config.yaml
num_hidden_layers: 11
hidden_size: 192
num_attention_heads: 3
num_key_value_heads: 3
head_dim: 96
intermediate_size: 512
vocab_size: 965
hidden_act: "geglu"
norm: "rmsnorm"
norm_place: "pre"
norm_eps: 1e-05
positions: "rope"
rope_theta: 1910.0
rope_fraction: 1.0
qk_norm: false
attn_scale: 0.102
bias: "none"
tie_word_embeddings: true
parallel_block: false
init: "uniform"
init_std_qkv: 0.0338
init_std_o: 0.00589
init_std_up: 0.0338
init_std_down: 0.00442
optimizer: "adamw"
learning_rate: 0.00254
beta1: 0.9
beta2: 0.98
weight_decay: 0.061
lr_head: 0.0127
warmup_steps: 244
schedule: "wsd"
decay_fraction: 0.673
decay_shape: "sqrt"
final_lr_fraction: 0.05
batch_tokens: 65536
max_seq_len: 128
doc_mask: true
train_tokens: 245200000
max_steps: 3742
dataset: "wikipedia_en"
MLP neurons of a small language model. Each row is named by its layer, matrix (down: output weights) and neuron, and shows model dimensions 64-191. Each number is 200 + 40 x the weight over its row's rms, rounded and kept within 0 to 999. A neuron's up and down rows have the sign that makes its largest values positive.
After each neuron's rows, "fires before" lists the tokens most often just after its 100 highest values on Wikipedia text that the model never trained on. A number after a token or word is its count.

L8.down344,181,180,248,148,210,221,237,188,223,159,291,219,213,154,164,317,203,203,230,236,165,212,252,171,236,271,198,195,138,282,172,257,189,208,237,232,217,145,154,220,213,264,264,234,201,199,249,165,318,203,170,190,274,200,218,148,229,246,268,187,221,219,189,185,211,243,190,249,269,104,209,107,192,230,211,174,207,238,161,245,236,202,204,272,173,235,200,233,204,162,154,154,192,247,169,171,223,183,179,243,180,136,210,208,180,208,256,210,124,108,210,219,227,189,143,188,248,116,200,210,198,192,194,148,261,158,202,159
fires before: "em" 12, "ack" 11, "urn" 10, "end" 9, "ain" 6, "ist" 6

L8.down233,189,193,164,252,186,186,227,186,255,238,228,250,160,166,222,155,211,187,159,208,254,194,268,128,158,187,212,171,237,143,200,178,179,233,166,194,191,105,172,185,190,96,310,195,245,204,128,151,215,143,212,238,232,157,164,228,271,158,174,225,176,203,228,176,249,205,176,232,231,248,154,251,254,178,213,231,256,176,171,194,123,191,179,259,201,117,222,186,171,137,226,165,215,321,169,221,172,262,193,152,213,214,169,133,194,241,223,204,200,262,212,161,239,238,228,232,153,152,192,142,183,116,180,223,180,147,314,175
fires before: "ip" 18, "ow" 14, "are" 9, "ort" 6, "op" 5, "ould" 4

L6.down242,233,189,153,236,166,189,105,118,197,140,276,183,290,198,199,231,150,264,198,188,147,198,162,181,148,205,176,241,191,227,262,211,184,222,206,178,228,246,127,180,117,233,196,243,188,191,255,275,227,263,173,177,265,183,195,186,204,130,175,208,239,167,265,120,297,210,169,238,175,207,172,218,202,191,215,191,199,287,179,234,146,257,203,238,220,191,219,242,266,289,231,155,189,179,275,120,240,193,240,194,147,173,185,198,235,206,289,225,240,171,215,201,147,179,237,135,198,232,114,135,179,180,197,193,187,235,207,207
fires before: "ational" 28, "al" 16, "t" 4, "I" 4

L6.down162,175,159,230,231,167,181,145,218,182,300,235,163,261,214,229,194,201,156,250,189,230,160,203,197,200,229,206,202,229,210,175,224,245,118,184,212,237,190,65,304,147,207,190,163,221,210,163,152,202,146,217,182,144,233,172,241,236,205,239,145,232,223,222,202,214,163,207,113,133,62,218,204,177,254,241,247,243,241,248,171,218,178,237,210,172,160,201,203,256,126,250,239,222,141,197,161,180,212,136,202,189,188,233,254,249,170,204,202,177,244,153,270,240,145,192,216,219,190,200,144,214,228,202,238,166,198,131,195
fires before: "v" 15, "g" 12, "duc" 10, "\\" 9, "j" 8

L7.down172,203,143,168,155,220,267,174,131,179,239,173,190,222,221,243,238,195,142,132,206,237,165,231,247,214,230,201,187,180,181,195,204,160,162,219,202,204,196,132,187,243,206,244,252,226,237,292,267,181,235,212,270,215,237,219,168,208,240,230,196,150,154,245,214,139,95,205,212,127,209,169,249,247,191,242,101,232,202,172,153,198,196,235,243,211,119,171,264,180,228,161,236,221,166,253,207,188,236,166,189,257,240,206,198,231,170,151,223,175,194,164,200,253,225,232,182,173,214,232,246,179,291,165,228,191,192,247,201
fires before: "ate" 12, "c" 10, "ary" 9, "r" 8, "ia" 6, "ge" 5

L7.down65,236,151,137,229,214,151,128,155,244,218,222,224,229,234,281,189,183,192,236,137,217,158,158,223,216,218,220,214,145,232,185,239,139,141,235,165,224,209,228,170,199,188,306,254,160,246,190,219,166,203,191,169,165,165,170,225,183,272,253,192,223,158,295,191,162,148,168,215,188,281,180,228,221,187,216,223,200,189,183,173,188,233,179,172,281,211,155,213,263,185,197,166,238,214,213,120,203,174,169,233,192,155,212,220,147,172,244,266,262,231,185,214,278,205,194,211,203,179,200,148,210,214,185,162,192,237,220,167
fires before: "9" 18, "pe" 17, "8" 7, "ad" 6, "le" 6, "om" 6

L7.down153,233,231,148,237,187,163,127,188,101,230,185,232,215,110,198,145,242,217,271,173,251,235,186,155,250,230,196,177,257,174,190,271,215,169,222,159,290,187,232,163,227,210,194,119,192,208,243,127,170,180,313,186,185,246,189,119,263,228,191,193,182,175,195,215,275,123,213,184,215,169,213,169,236,234,160,183,201,194,201,210,231,208,195,204,160,175,148,248,162,217,187,221,214,202,185,100,240,231,185,193,197,187,206,176,223,244,163,184,178,164,191,172,176,193,229,247,144,252,173,104,266,183,244,140,165,200,222,106
fires before: "ial" 19, "es" 12, "er" 7, "ag" 7, "ical" 6

L6.down5,219,255,217,174,207,169,186,182,206,250,210,145,247,54,176,156,181,209,132,195,236,152,225,150,233,197,208,172,194,222,139,234,155,188,212,188,258,147,218,134,229,233,187,190,224,180,157,263,128,259,208,180,203,217,193,138,173,197,143,199,159,285,179,245,123,208,186,210,180,282,250,163,242,162,245,275,135,180,238,192,165,212,262,187,242,216,189,221,222,166,158,172,231,273,219,199,196,215,235,220,151,228,222,182,199,273,163,181,256,209,197,226,190,214,135,261,202,239,171,200,217,195,232,104,254,182,210,152
fires before: " |" 43, "7" 5, "st" 5, ";" 4, "N" 4